Part of a small language model's weights.
Size: 4 heads of 64, MLP 1024 GELU.
MLP neurons of a small language model. Each row is named by its layer, matrix (up: input weights) and neuron, and shows model dimensions 64-191. Each number is 128 + 32 x the weight over its row's rms, rounded and kept within 0 to 255.
Before each neuron's rows, "fires after" lists the tokens most often just before its 100 highest values on Wikipedia text that the model never trained on.

fires after: ".", "=", ":", "\n", " |", "1."
L12.up319 [157 136 106 145 146 134 155 136 121 160 178 155  92 135 230 133 161  87 178 137 181 219 132 114  82 155 110  84  85 148  65 106 154 121 168 121 128 136 147 149 138 127 186 156 115 119 144 170  95 146 158 126 128  78  66  90  81 146 160 128 127 122 128 111  49 148 127 133 162 140 108 136 172 181 102 113 130  91 126  93 112 129 180  81 167 132 136  93 161 127 159 164 145 101 117 142  84  58 108 143 149 131 121 135 135 219  89 155  62 129 142 152  99  90 146 166  95 110 161 131  62  98 152 135 101 161 153 166]

fires after: " a", " an", " A"
L15.up1020 [127 152 141 139 109 172 134 159  76  81 169  91 138  99 137 115 145 101  74 193  74 192 185 111  63 135 114 171 134 107 136  98 139  95 173 133 147 115 184 115  82  98 103 213 130 161 113 158 144 101 180 106  57 132  71 120  85  88  98 173 105 110 154 138 156 136  69 148 125 157 115 116 152 193 127  73 190 137  40 122  86 139 127 106 159 121 110 113  73 139 110 169 126 105 126 126 178 112 187 126  82 132 146 197 131 121  87 138 124 159 101 135 133 103  83 152 101 105 130 142 112 134  89  93 179 182  64 109]

fires after: " one", " A", " 2", " 3", " a", " 1"
L11.up783 [169 137 170 175 208 177 157  40 105  97 146 101 101 131 146 123 167  72  83 127 131 136  91  75 129 103 109  94 117 107 194 187 142 114 151 115 181  73 167 107 110 139 128 185 108 113  87 147 106 153 130 132 112 166 108 100 103 130 136 175 103 140  63 158 144 110 177 140 168 102 168 140 160 192 111  95 144 128 118 122 125 157 120 108 164 154 155 152 128 106 147 174 152 117 151 116 151  95 145 135 138 117 113 164 148  36 115 148  70 192 142 144 108  87 146 169  95 107 155 121 159 142 141 125 108 141 143 145]

fires after: " been", " be", " have", " had", " was", " has"
L11.up374 [108 158 145  85 120 157 142 145  82 109 117 122  94 184 173 132 118  82 178 184  63  94 171 101 159 102 125 167  90 144  94 164 161 173 171 205 142 167 152 165 155 171 136 124 140 111 117  62 121 164 165 129 142 143 138 138 171 101  57 160 184 174 120 120 157 108 109 173 121 160 107 169  86 168 175 152 132  86 154 150  93 160 136  94 102 130 135  98 115 177 164 113 169 116 142 171 176 120 119 126 173 113 149  96  82 108 134 126  81 100 107 113 120 138  83 133 102 159 127 121 140 123 117 108 113 165 120 132]

fires after: " |", ";", " L"
L12.up178 [125 161 167 129 116 179 117 103 147 170 108 131 101 136 111  85 123  72  78 203 186 167 160 105 166 161 112 105  59 130 127 160 187 130 163 109 123  96 191  91 154 120 100 151  76 150 154 128 112 142 133  66 140 102 159 135 141 234 107 149 171 189 183 136 103 154 115 115 118 106  90 114  90 135 125 152 115 147 171 128 107 144 127 101  96 129 146 129 120 128 151 110 146  92 176 109 164  96  91 114 178 115  94  86 226 118 166 105 117 132  90 117 175 106 153  91  46 117  71 149 165 109 105 132  81 118 130 110]

fires after: "s", "\n", " out", " 1", ")"
L11.up572 [131  99 126 143 137 151 136 113 101 112 115  89 110 148 108 152 143 108  95 106  80  91  97  95  98 130  71 159 110 154 141 125  81 109 128 135  91 107 184 144 148 142 134 120 113 162  95 182  95 168 128 141 128 178 170 130 139 120 123 128 139 119 130 117 130 106 150 119 112 102  64 201 166 102  79 127 161 134 187 245 118 143 135 124  91 141 135 138  96 120 157 163 181 116 193 103 164 112 144 121 120  89 166 104 168 119  97 149 113 109 132 122 156  73 158 106 153  93 133 126 116 101 123 133 131 115 139 110]

fires after: ".", " The", " This", "C"
L6.up586 [117 128 165 131 112 151 155 181 100  63 118 162 120 109 155  96 156  93 147 148 116 126  95 127 121 108 121 111 145 144 177 135 109 138 181 152 135 117 109  89 147 192 122 181  92  48 128 104 148 142 227  81  99 137 127 142 140 138 122 148 134 124 141 108 140 171 177 110 136 107 130  88 136 138 151 122  80  46 126 116 134 147 163 101 126 103  72 113  91 140 129 154 110 103 114 152  61 113 151 129 134 104 104 108 164 193 109 228  24 172 142  99 129  97 135  86 124 101 143 147  61 131 101 105  89 122 144 128]

fires after: " the", " The", "The"
L13.up629 [ 97 115 119 136 101 218  83 133 137 131  76 100 151 103 135 102 121  81 162 129 159 204  77  49 128  98 135 115 180  77 109 120 124  88 141 198 113  92 133 134 157 165  90 185 115 165 186 178 131 120 148  65 113  85 185 185 167 174 115 147 117 117 109 101 150 154 152 139  88 127 137 127 154 126 145 135 137 124 177 111 107 163 114 102 155 117 118  78 132 111 128 153  95 126 143 130  75 144  99 114 113  51 113 106 192 139 176 166  81 117 153 110 150 149 141  81 145  75 111 124 109 119 123  87 193 142 155  82]

fires after: " |", ",", "\n"
L6.up849 [132 198 211 142 104 126  98  45 116 136 132 129 100 150 191  66 111 126  95 137  79 183 117 139 127 149  95 164  57 122 173 165 108 191 154 113 172  83 103 126 135  76  93 122  69 171 151 119  93 171 123 111 145 143 182 140  53 149 110 133 135 174 212 124 155  96 138 135 126 156 121 172 179 141 160  92 169 101 139 126  91 180 128  80 161 147 132  93 129 142 119 134 155 151  86 166  54  72  85 154 208 114 175  98 119 142 163 145 107 136 116 107 106 120 202 114 127 135 136 137 146 138 112  83 112 165 136 106]

fires after: " ", " |", ";", " 0", ")"
L6.up967 [111 200 124 167 169 197 191 136 199 188 142 170 156 138 103 108 128  62 144 111 111 105 151 130  77 148 134 100 104 116  86 105 161 136 116 113 164 160 155 131 125 147 164 145  61  85 148  86 103 206  95 193  91 175 122 164  98 123 153 162 129 125 111 168 120 157 166 130 212 170 117 166 126 180 104 136 175 170  96 133  97 144 124  93 101 123 140  93  91 134 133 178 125 113 125 130  97  90 101 127 166  97 109 126  93 154 134 134 115 134 134 136 144 160 123 159 112 196  94 109 132  95 162 106 172 122 181 119]

fires after: " 3", " ", " 1", " 2", " 4", " 6"
L12.up560 [122 126 198 173 176 194 112  71 119 125 132 128 123  96 165  80 138  60  72 146 107  89  90 104  73  64 109 153 152 128 129 130 139 119 144 144 171 136 166  71 150 213 106 157  95 123  83 128 193 171 132 113 134 145 112  98 127 166 131 121 175 138 152 165 154  81  92 148 115  99 147 105 135 128 115  71 106 159 171 184 109 153 130  86 136 171  98 127 167 135 129 135 132 116 207 102 135  75 108 121 115  84 123 106 167 100 140 197 100 101 139 115 143  69 133 173 115  88  74 148 152 134 114 145 122  82 144 145]

fires after: "'", "’"
L11.up761 [194 107 166  75  26  61 111  82 112 140  68 118 139 121 110  88 142 140 168 132  21  84 161 134 125 142 134  55 102  86  20 133  95 118 127 142 138 195 151 151 122 148 153 118 110 107 134 133 150 102 122  55 125 122 141 138 110 118  91 120 147 173  87  90 150 133 182 121 130 112 165 173  94 131 154 145 121 133 164  97 137 136 156  97 123 119 112 116 118  81 143 112 117 129 151 125 146 107 158 110 126  91 161 152 104 143 134 119  92 114 151 196 178 101 147 141  87  91  43 113 142 114 113 137 167 171 106 114]

fires after: "\n", "==", ".", "===", " |", "-"
L6.up303 [109 130 113 120 115 130 205  77 100 109 160 132  91 127 186  68 183  82 145 153 134 163 100 104  94 140  89 123 107 137  71 117 202  79 202 152 105 160 183 133  97 152 113 132 125  95 134 151  83 174 129 136 111 172 104 123 107 150 105 131 162  80 160 143  97 129 123 160 119  86 136 171 139 217  96 154 107 145 151 122 104 129 142 102 157 107 143  84 139 115 136 158 126 123 155 141  46 106 116 127 158 139 128 115 154 143 125  95  83 170 118 149  79  94  96 148 115  78 144  74  75 126 151  87 103 236 124 125]

fires after: "==", " The", ".", "The", "\n", "|"
L11.up400 [121 136 136 141 125 136  82 176 164 163 131  84 120 101 163 123 201  82 122 143 128 209  86 118  92 135 129 131  64 118  67 135  96 112 116 140 127 165 122 119 127 192 115 119  90 121 141 154 109 157 196 102 127 114 145  99 176 162 116 133 103 132 133  93 107 135 141 147 120 125 148 152 184 176 111 161  63  62  84 106 115 149 173 100 117  96 143  61  85 105 212 139 119 124 134 192  84  82 106 150 108 107 128 127 140 159 141 117  81 148 110 112  86  87 126 158 129  72 174 141  72 118  76 106 126 133 136  87]

fires after: " |", ":", ";", ","
L16.up502 [ 93 136 163 158 128 113 122 160  86 139 121 136 107 114 137 101 124 135 132 129 140 173 104 145 181 151 105 140  85 129 157 154 149 118 123  98  97 117 188  78 121 152  83 157 123  80 106  92  77 190 117  46 110 116 206 114 146 147 118 141 128 100 200 124 125 143 137 130 121 107  73 152 186 156  76 180 112 150 146  94  98 138 162 114 120 161 172 170 118 114 124 133 193 123 134 159  94 133 108 118 177 171  97 133 147 195 188 139 127 185 122 128 126  69 145 123  78 164 191 101 104 103 112 159  76 167  82 107]

fires after: "'", " for", "’", " Pro", " Australian"
L11.up890 [150 123 175 114 107 100  77 146 120 216  94 119 160 125 152 142 133 158 178  88  49 193 143 108 132 147 156  69 105 104  75 187 110 132  75  75  77 186 189  91 181 158 116 120 106 131  92 117 153 154  74 106 111 132 134 145  99 135 131 129 155 193 116 152 146 118  99 122 144 121 157 142 101 158 129 134 138 109 140  83 135 148 162 114 113 140 109 114  77 129 152 118 168 123 153 134 138 103 175 117 102 121 139  69 109 136 128 135 112 123 155 172  98 157 156 105  51 135 115 213 172 116 121  96 170 176 134 128]

fires after: " the", " Publication", "-"
L14.up426 [ 87  97 128 105  94 142 112 145 120 113 120  82 137  93 153  66 121 101 157 163 108 131 123 100 171  80 115 136 148  98  97 139 162 136 188 116 161  94 111 135 121 114 106 159  84 121 150 101 136 125 178 109 104 140 146  92 144 210 125 206  63 132 122 125  81 141 121 148 156 118 171 131 152 140 171 139 194  97 109 132 123 181 145 118 130  79 151 121 168 174 113 115 141 123 166 120 103  98  91 124 100 128 139 175 110 213 164 152 122 188 130 117 159 152  94 130  88 144  74  99 132  51 136  63 139 176 108 121]

fires after: " to", " did", " ", " would", " can", " Did"
L13.up798 [139 171 139 149 131 122 144  76 106 177 110 131 119 142 205 146 161 145  96 130 123 146 116 161  87 103  81 119 115 165 107 137 174 173 135 174 153 125 100 102 129 126 173 126 129 105 147  82 121 138 151  79 159  88 115 129 173 115 162  88 209 120 130 138 117 125  85 159 141 148 145 205 113 160 157 115 140 141 138 104  90 171 159 105 184 218  91  98 202 141 109 111  85 164 120  96  97 129 109 158 178 161 115  71 117 131 173 167 101 108 130 138 139 103 108 140  98 162  77 157 140 137 129 147 168 203  64  93]

fires after: "==", " in", " ", "\n", ":", " to"
L12.up795 [154 145 120 148 182 151 126 156 135 157 113 118 138 160 155  45 193 108 154  66 156 120  81  94  40 141 101 177 122 119 126  95 115 108 122 168 170  89 190 115 134  86 112 125 152 141 147 108 108 135 178 154 117 113 159  71 111 122  93 151  91 113 104 176  74  94 100 196  93 135 138 158 146 121 117 133 121 107 151 166 141 154 146 108 122 182 167 108 153 109 124 136 160 175 144 149 108 124 132 120 128 135 102  94 129 161 169 201  98 107 154 152 111  77  90 156  66  97 130  62 142 101 109 135 204 158 122 156]

fires after: ".", " |", "-", ":", ".\""
L11.up285 [144 166 115 141 131 149 158 148  96 148 137 153 130 138 206  99 141 125 112  89 131 143  60 142  93 145  66 131 128 140 111 108 179 138 114 178  95  89 213 114 139 138 130 150 112 112 121 115 121 162 132 165 119 138 108 152 116 150 183 120 137  87 121 116  65  85 135 160 148 123  88 172 171 201 102 106 154  76  94 170 123 133 140 101 182 104 136  80 142  74 122 122 142 143 114 130  71 107 113 150 146 169 160 112  87 202 134 131 121 143 117 177 109 113 116 151 113  98 121  78  84 109 144 166 175 157 142 180]

fires after: " a", " A", "-"
L13.up95 [168 154 211 171 139 155 173  65 120 112 106 111 101 125 196 137 191 106  77 125  77 155 134 112  59  83 170 162 159 151 108 113 162 144 141 159 111 151 145 125  88 109 102 153 109 172 130 179 162 114 167  88 135 114 102 159  90 129  88 187 125 166 136 171 158 104  67  80 144 100 151  98 132 122 142 104 171 155 179 126 110 158 129 115 181 122 164 121  79 119 111 131  70 141 117 127 196 112 137 136 109 135 151 105 120 110 150 115 111 139 130 166 107  72  86 161 119 136 119  96 153 101 111 147 147 160 104 101]

fires after: " |", " ", " 0"
L6.up314 [121 206 178 168 113 170 119  88 125 161 145 134 133  94 180 139 149 120  88 139 107 103 134 138 127 119 109 173  91 177 142 134 162 123 110 120 164 100 129  71 158 100 151 177  73 172 112 119 140 134 128  84 143 116 157 123 144 168 139 123 126 126 188 138 152 100 100 117 137 198 168 119  81 160 188 127 148 150 149 173  89 136 201  90 145 149 147  95 131 147  91 100 120 139 151 153  62  73  85 140 184 148 113  73 170 152 117 167 131 178  86 154 159 110 116 145 103 147  92 112 131 132 131 124 153 132  68 138]

fires after: " |", " ", " 9", " 6"
L13.up49 [ 80 175 116 119 221 131 148 142  89 171 142 143 190  97  88 122 100  85 130  94 139  62 117  85 167 161 126 102  64  84 130  98 135 180 140 130  83 115 110 100 117  88 177 151  82 106  99 155 132 147 123 128 121 114 145 215  49 101  88 146 135 124  97 106  76 140 114 106 112 129 110 126 168  77 114 109 109 174 183 125 149 128 142 122 104 147 115 147  88 209 130 154 116  81 148 185 131 100 125 101 170 120  91 124  87 100 102 107 145 154 148 160 135 103 136 141 226 191 113 149 110 138 101 151 123 155 112 101]

fires after: " |", " in", "-", " ", ":", " of"
L4.up1016 [ 98 191 112 118 169 118 124 106  80 170 125 102 136 145 218 174 112 117 105 129 144 133 165 133 117 124 127 121 112 118 133 116 179  70 174 151 135 139 142 217 118 122 161 229  93 121 178 140 127 141 146 106 164 124 170 185 158 146 155 139 105 119 112 162 142 110  56 158 165  61 116 114 175 172 105 123 164 119 140 202  82 148 106 103 163  93 163 104 130 137 126 125 116  97 116 125 175 110 161 140 102 116  95 115  75 136 135 149  71 153  75 106 120 125  64 140  70  82 166 139 138 126 153 164 119 111 131 133]

fires after: " (", " \"", "(", "\n", ".", "["
L13.up735 [226  97 160 156 137 104 181  92 152 128 166 144  98 140 179 157 163 108  91 126 101 144 127  91 108 144  84 152 114 124  92 128 134  84 161 167 131 172 172 125 160 135 141 157  80 149 145 157  84 152 169 141 121 111  68 145  81 124 177 171 154 121  79 117  66 139 143 127 196 135 145 122 111 175 142 142 140  46  73 125 128 131 171  83 125  76  93 143 165 100 132 157 165 152 196 101  83 120  53 147 125 136 139 140 124 164  99  98 129 157 194 171  77  71  76 135 113 106 136 146 106 108 116 112 100 151 187 165]

fires after: "\n", "|"
L6.up884 [100 153 131 110 156  73 145 125  44  94 165 148 151 129 132  48 172 121  86 122 110 173 162 117 196 145 154 117  99 139  84  90 142  75 142 146 123 159 109 155 131 172 146 151 139 145 158 128 120 148 157 110 113 152 115 208  97 128  88 183 125 130  78 244  83 120  86 132 150 135 177 189 186 175  84 218 139 121 123 125 118 161 158  97 144  93 108 132 150 155  97 142  88 135 130  88 100  99 123 151 144 125 104 106 156 150 110 105  67 158 115 142 126  80 165 153 148 118 168 137 101 147 115 107 104 137  86 102]

fires after: " one", " two", " 3", " three"
L11.up976 [ 95 153 223 138 158  73 166 129  78 162  83  94 127 141 127 127 136 119 124 129  85 140  86  58  72 165  77 101 128 105 174 152 143  95 162 122  86  36 208  80 169 120 131 144 116  93  73 105 143 135 179 135 121 161 168 167 101 129 121 108 111 142 132 151 163  77 117 148 156  65 104 159  93 164  68 165 148 137 176 147 143 154 150 115 156 148 160 152  98 110 135 187 175 146 144 134 239 112 161 149 121 103 113  54 195  90 125 163 114 113 139 140 135 121 141  91 106 105 101  85 128 140 108 134 154 152 142 132]

fires after: ",", " and", ";"
L4.up820 [137 119 117 144 150 116 114 107 122 144 119 118  72 128 206 102 115 143 151 112 177 201 124 107  76  96 112 145  58 104 117 162 113 191 126  94 122 194 108 105  72 141  72 134  93 161  92 116 104 128 119 143 137 135 161 178  85 144 142 139 117 161 152 166  80 127 147 107 103 166  70 135 127 109 122 162  99  42 162 135 136 148 122 112 120 125 172 162 121 101 159 147 172 137 102 135  95 126 149 161 189 122  72 152 141 149 166  82 102 116 166 146 147 109 114 124 138 145 138  67  75 129 120 141 122 148  93  74]

fires after: " 1", " one", " 2", ".", " as"
L11.up730 [140 129 187 100 203 152  85 134 122 144 149 193 136 137 194 145 116 110 111 122 125 168 184 102 112 134 112 146 158 140 171 174 175 110 106 205 205 144 157 134 106 125 155 156 111  91 119 109  83 161 124 108  79  67 148  92 120 109 115 167 159 191  53  83 131 116  69 124 136 150 119  96 111 131  78  96 119 103 153 178 118 137 143 111 111 150 157 101 164 156 159 169 146 123  90 130 120  48 120 121 140  82 128 122 127 110 108 180  40 130 143 138  63 124 151 184 109  98 127 162 156  88 145 116 128 133 120 165]

fires after: " ", " 0", " 1", " |"
L4.up778 [164 210  93 145 188 192 133 108 172 220 118 167 150 119 159 112 127 128 114 105 123 111 161 114  70 149 167 155 126 151 115 109 224 163 159 125 157 149 133 125 151 172 124 162  64 154  89 105 155 131  87 162 103 142 199 114 139 165 126 185 166 136  88 189 121  97  89 111 126 163 105 134  84 198 130 121 176 165 160 121 104 152 171 102 149 135 148  86 124 162  95 127 109 111 143 116 138  79 133 122 146  88 131 110 122  99 132 106 122 167  78 123 199 108 121 180  96 130 107 123 170 108 131 143 180  98 131 148]

fires after: "'", " give", " making", " giving", " made"
L11.up428 [ 15 129 220  51 130  57 138 150  89 175 142 104 122 192  90  89 120 111 142 135  48 140 127 120 113 147 114  75  39 121 114 126 114 153 231 154 114 147 150 159 162 160 179 158 125 130  84 125 161  62 131 142  90 105 163 143 118 130 121 142 140 118 110 131 152 131  98 149 128 110 136 102 144 135 131  73 135  86 141  91 122 135 131 105 131 143 149 112 150 131 118  95 147 151  86 165 179 120 102 141 108 149 149 112 116 182 118 102 109 125 111 122 159 103 123 136 118  73 134 140 122 140 127  86 196 136 175 152]

fires after: " |", ",", ";"
L12.up982 [103 179 193 130 128 121 122  74 174 145  90 181 111 136 151 105 155  74 109 158 156 162 126 148 190 114  97 143 105 104 124 145 127 141 125 166 134 122 175 146 115 152  88 183 114 142 153 110 115 150  60  65  98 124 190 130 119 161 156 155 140 128 206 136 120  76 129  98 110 112  81 134 135 233 103 136 121 100 171 188  89 154 128 103 101 161 168 107  96  85 131 190 145 113 133 137 179 110 158 127 145 116 138 150 177  65 134 100 125 176 178  98 106 185 120 171 161 144 111  55 124  98 102 183 109 161  83  77]

fires after: " ", "'", "\n", " \""
L13.up224 [168 107 145 126 153 106  97  99  61 148 154 152 120 184 164 138 152 156 109  69 143 143 142 119 130 102  73 149 126 196  67 117 106 103 108 186 157 162 180 102 236 102 162 103 119 162 145 123 110  83 129 101  85  97 141 101 138  74 108 147 142 149  93 194  50 101 145 163 104 148 190 127 154 178 125 113 175 122  90 141 105 154 129 107 121 151 119 145 169 112 140 115 122 215 159 108 128  96 116 151 129 160 190 115  92 150 148 128  98 109 191 148 110 134  84 156 118 114  95 110 138 130 159 161 186 137  73 159]

fires after: " the", " a"
L6.up961 [135 173 176 113  71 135 136 149 117 126 143 126 125 115 114  92 155 117  64 154  86 101 126  94 131 116 141 163 117 176 157  49 107 148 135 209 108 136 138 167  86 155 163 121 147 153 176  78 149 134 134  99 121 156  67 162  65 102 177 117 139  97  15 122  82 112  98 145  85 119 135 143 151 177 147 152 138 126 178 102 111 149 151 107 116 173 138 163 165 155 122 159 104 141 131  98  91 133 125 126  95 116 101 185 157 174 129 151 118  80 118 152 125 106 137 116  99 160 158  82 121 139 106 135 181  82  88 128]

fires after: " ", " (", "\n", " the", " \""
L13.up278 [ 99 154 165 133 152 163 102 114 151 103 163 124 180 146 162 119 179 162  88 120 124 188 122  71 153  58 117 190 144 171 145 108 103  91  86 156 138 111 199 133 158 143 102 146 101 139 151 174 122 106 160  88  89 103 125  74 157 101 122 167  86 211 124 231  74 113 101 160 142 142 171 116 131 110 128 122  84  95 120 119 126 145 156  99 158 154  95 104 108 133 173 145 100 137 129 166  98 114 110 149 139  96 140 147 119 132 110 151 144 132 107 151  86  94 128 148 129  80 127 130 141  97 134 146 159 151  82  93]

fires after: ")", ",", "'", "s"
L12.up790 [146 122 151  97 151 101 125 116 109  76 123  97 113 119 100 100 151 104 131 116  54 121 130  94 141 124  67  93  55  86 129 173 118 143  94 126  92 167 201 109 159 151 107 137 109 156 149 113 144 187 149  98 142 167 148 176 107 107  85 108 125 161 105 135 134 114 131 142 121 157 117 171 124 158 176 102 102 103 201 149 128 155 117 112 117 115 115 117 123 150 142  85 233 160 177 107 188 128 117 125 103  96 173 119 184 125 135 148 119  95 135 129  91 121 181 144  54  96  63 136 161 110 120 102 156 152 143 159]

fires after: " as", " became", " a"
L14.up394 [126 190 133 156 182 167 145 179 170 114 223 104 173 102  91 124 216 117  76 158 107 102 121  75 115 166 166 158 144 156 139 142 158  86 191  89 148 149 126 177 119 130 114 192 151 118 140 101 136 129 156 105  94 162  85 156  96  81 152 167  87 144 133 182 114 141  69 100 164  99 173 127 166 185 149 125 146 178 119 116 107 166 126 104 154 125 165  54 128 146 155 139  95 134 154 115 157 127 182 131 124 189  77 106 117  93 119 149 104 139 133  81  96 143 147 164 127 140 119 128  77 114 147  98 192 150 138 111]

fires after: "\n", "|", " ", "===="
L13.up988 [112 129 104 160 165  78  96 112 122 101 187  99 120 141 173 122 176  57  93 134 110 159 111 104 154 139 118 145  81 101  63 142 130  83 159 153 164 140 129 111 145  93 110 120 115 104 148 134 177 122 150 111 141 141  67 108  87  88 139 137 108  99 157 127  72 140 122 115 210 136 185 159 166 113 125 194 111 153 127 120 100 147 157  96 116 111 155 115 122 127 187 160 116 113 174 149  52  81 124 168 158 105 128 123 102 227 112 115  94 169 111 184 136 103 126 132 135  89 134 110 106 154  99 153 126 147  90 143]

fires after: "'", " Board", " Toy"
L12.up197 [107 153 222  92 111 118  96 114 133 151 119  83 150 146  99 119 144  41 125 120  56 148 158 111 117 144 132 104  49 160  59 193 114 127 176 169 116 154 160 109 178  90 161 123 142  80  92 142 174 130 115 104  51 118 162 110 147 203 141 112 169 135 108 155 173  89 104  96 127 144 142 188 107 153 128 163 147 126 129 156 127 146 128 113 127  88 134 102 102 163 137 130 120 102 193 153 159 126  99 125 121 150 137  23 153 144  87 137 135 197 115 155 193 163 143 104  99 135 107 136 202 127 142 110 131 124 172 107]

fires after: " ", " 1", " -", " 2", "\n", " 4"
L4.up195 [190 136 143 106 182 140  92 164  84 109 152 109 204 100 191 104 142 134  99  99 117  94 138 163 110  66 138 104 102 153  88 118 167  54 114 129  96  97 146 133  83 152 100 110  67 118 133 205 129 119 115 127 188  89  97 137 180 125 163 128 115 148 107 144 107 145  74  77 102 139 150 205 167 132 108 108 115 123 172 110 140 139 221 111 165  84 104  59 120 143 154 130  91 104 168 174  85  46  91 154 141 123 113 123  98 126 130 140 150 156 129 159 148 119 114 179 149 109 136 134  76 128 130 163 105 142  97 136]

fires after: " ", " the", " a", " in", " $\\", " an"
L13.up176 [145 193 107 103 110  98 132 102 134 148 215  98 128 144 151 150 159 114 107 130 141  97  75 108  79 118 110 113  99 191 191  84 117 142 152 143 148 105 114 159 123 115 115 184 154 176 207  52  96 116 124 122 128 145  84 123 177  87 166 133  94  87  96 189  53  57  69 161 134  94 140 185 129 173 127 130 179  87 196 143  97 138 137  99 152 148 154 117 144 120 127 131 183 137 150  88 154 123 150 116  92 130  98 129 129 143 177 178 110 112 139 151 103 130  49 115 115 100 151  98 143 146 140 151 131 160 124 157]

fires after: "\n", "---|---|---|---|"
L4.up565 [108  98 150 192  75 146  86 182 103 123 161 100 162  94 166 127 156 136  69 122 159  99 114 156 142  90 139 171 132 148 122 169 176  90 108 155  82  75 134 139 136 138 122 150  96 116 143 160 111 160 159 103 145  99 151 118 173 116 154 111 168 125 132 209  84 137 118  72 122  99 172 139 161 171  95 134 113 107 114 107 132 161 174 102 155  61 136  66 151 105 129 121  85 136 148 134  79  79  70 121  94 150 142 133  81 140 109 157 109 187  59 164  97 111 180 166 152 157 190  92  99 108 108 103 130 100  85 109]

fires after: " |", " ", ":"
L12.up31 [133 199 122 138 100 142 115 155 114 152 113 149 130 162 181 102 159  91  99  86 146 197 126 107 120 118 110 128 103 190  57 109 160  86 158 112 171  98 136 166 128 132 140 169 109 156 108  86 118 112 141 102 146 132 133  87 137 152 117 192 145 117 138 125  63  75  83 173 115 138 147 155 148 117 127 113 123 113 153 167 113 148 202 101 173 182 173  55 175 141 140 156 109 171 140 148  54  54  97 149 179 143 136 124 132 165 162 160  86 134 103 123 161  63  78 159 108 158 161 132 107 132 132 100 107 140  99  84]

fires after: " |", "|", " ", "\n", " 1"
L11.up159 [119 154 153 149 122 157 117 102  99 100  73 134 123 143 151 167 179 103  87  85 153 100  76 162  82 159  62 135 122 153 138 111 130  67 110 114 108 120 171 156 190 152 112 147 122 114 207 106 144 181 138 157  86 192 169 122 109 122 130 125 148 118 138  96 104 149  27 104 108 103 102 132 164  98 106 107 129 146 145 208 123 152 163  89 107 156 188 100 109 117 117 148 104 125 191 135 145  88 134 133 116 139 113  64 179 148  93 136 115  97 133 156 101  80  99 120 130 127 110 115 110 143 127 136 179 111 109 108]

fires after: " has", " had", " have", " not", " does"
L11.up1014 [102 122 120 125 100  80 160  83  83 125 104  74 102 150 161 142  95 141 146  92  57 102 140  76  95 120 112 163  76 174  98 120 157 105 141 179 111  81 140  74 140 156 103 152 103 102  69 104 123 138 168 108 106  93 131 105 151 148 147 106 165 150 161 164 162  84 109  87  81 158 137 174  92 128 177 193 115  79 145 128 120 140 170  85 136 156 148 149  92 127 188 115 113 155 163 148 145 113  83 138 151 197 171  91 182 189 130 140  74 125 128 149 171 107 119  87 129 129 145 146  77 151 102  99  83 125 115 144]

fires after: ",", " the", " The", "The"
L14.up1003 [ 91 111 174 196  42 160 106 128 131  66  84  98 118 101  99 140 134  66  77 120 168 165 147  92 126 140 169 105 152 148 105  74 152 130 162 186 151 118 105 146 113 173  71 195  87 141 143 145 144  82 161 144  80 140  92 165 143 177 110 157 129  92 119 126 111 167 134 147 103 136 128 127  90 167 190 152  98 120 124 121 127 163 138  94 116  79 123 128 114 161 147 130  83 132 149 126 143 125 138 154 117  52 123  89 151  98 118 152 142 176 150 131 113 173  96 109 130 150 102 121  78 149 100  52 129 115 155 159]

fires after: " (", "\n", "===", "==", "–", "|"
L11.up396 [162 118 174 126 158 104  61  98 132 147 120 117 104 188 181 165 193  98  88  69  95 191 101  64 150  94  80 137 111 150  97 140 136 136  99 144 116 184 162 107 136 121 104 216  75 173 132 147  94 151 180  76 103 172 111  84 111 100 127 129 163 112 124 136 123  97 112 169 135 200 127 101 132 123 133 120  68  91 146 151 134 128 170 116 163 108 137 108 106 156 141 145 155 172 165 119  94  73 123 128 127 104 170 159 143 166 139 203 105 178 136 147 135  90 121 134 138 131 129 181 137 175 128 126 126 138 151 124]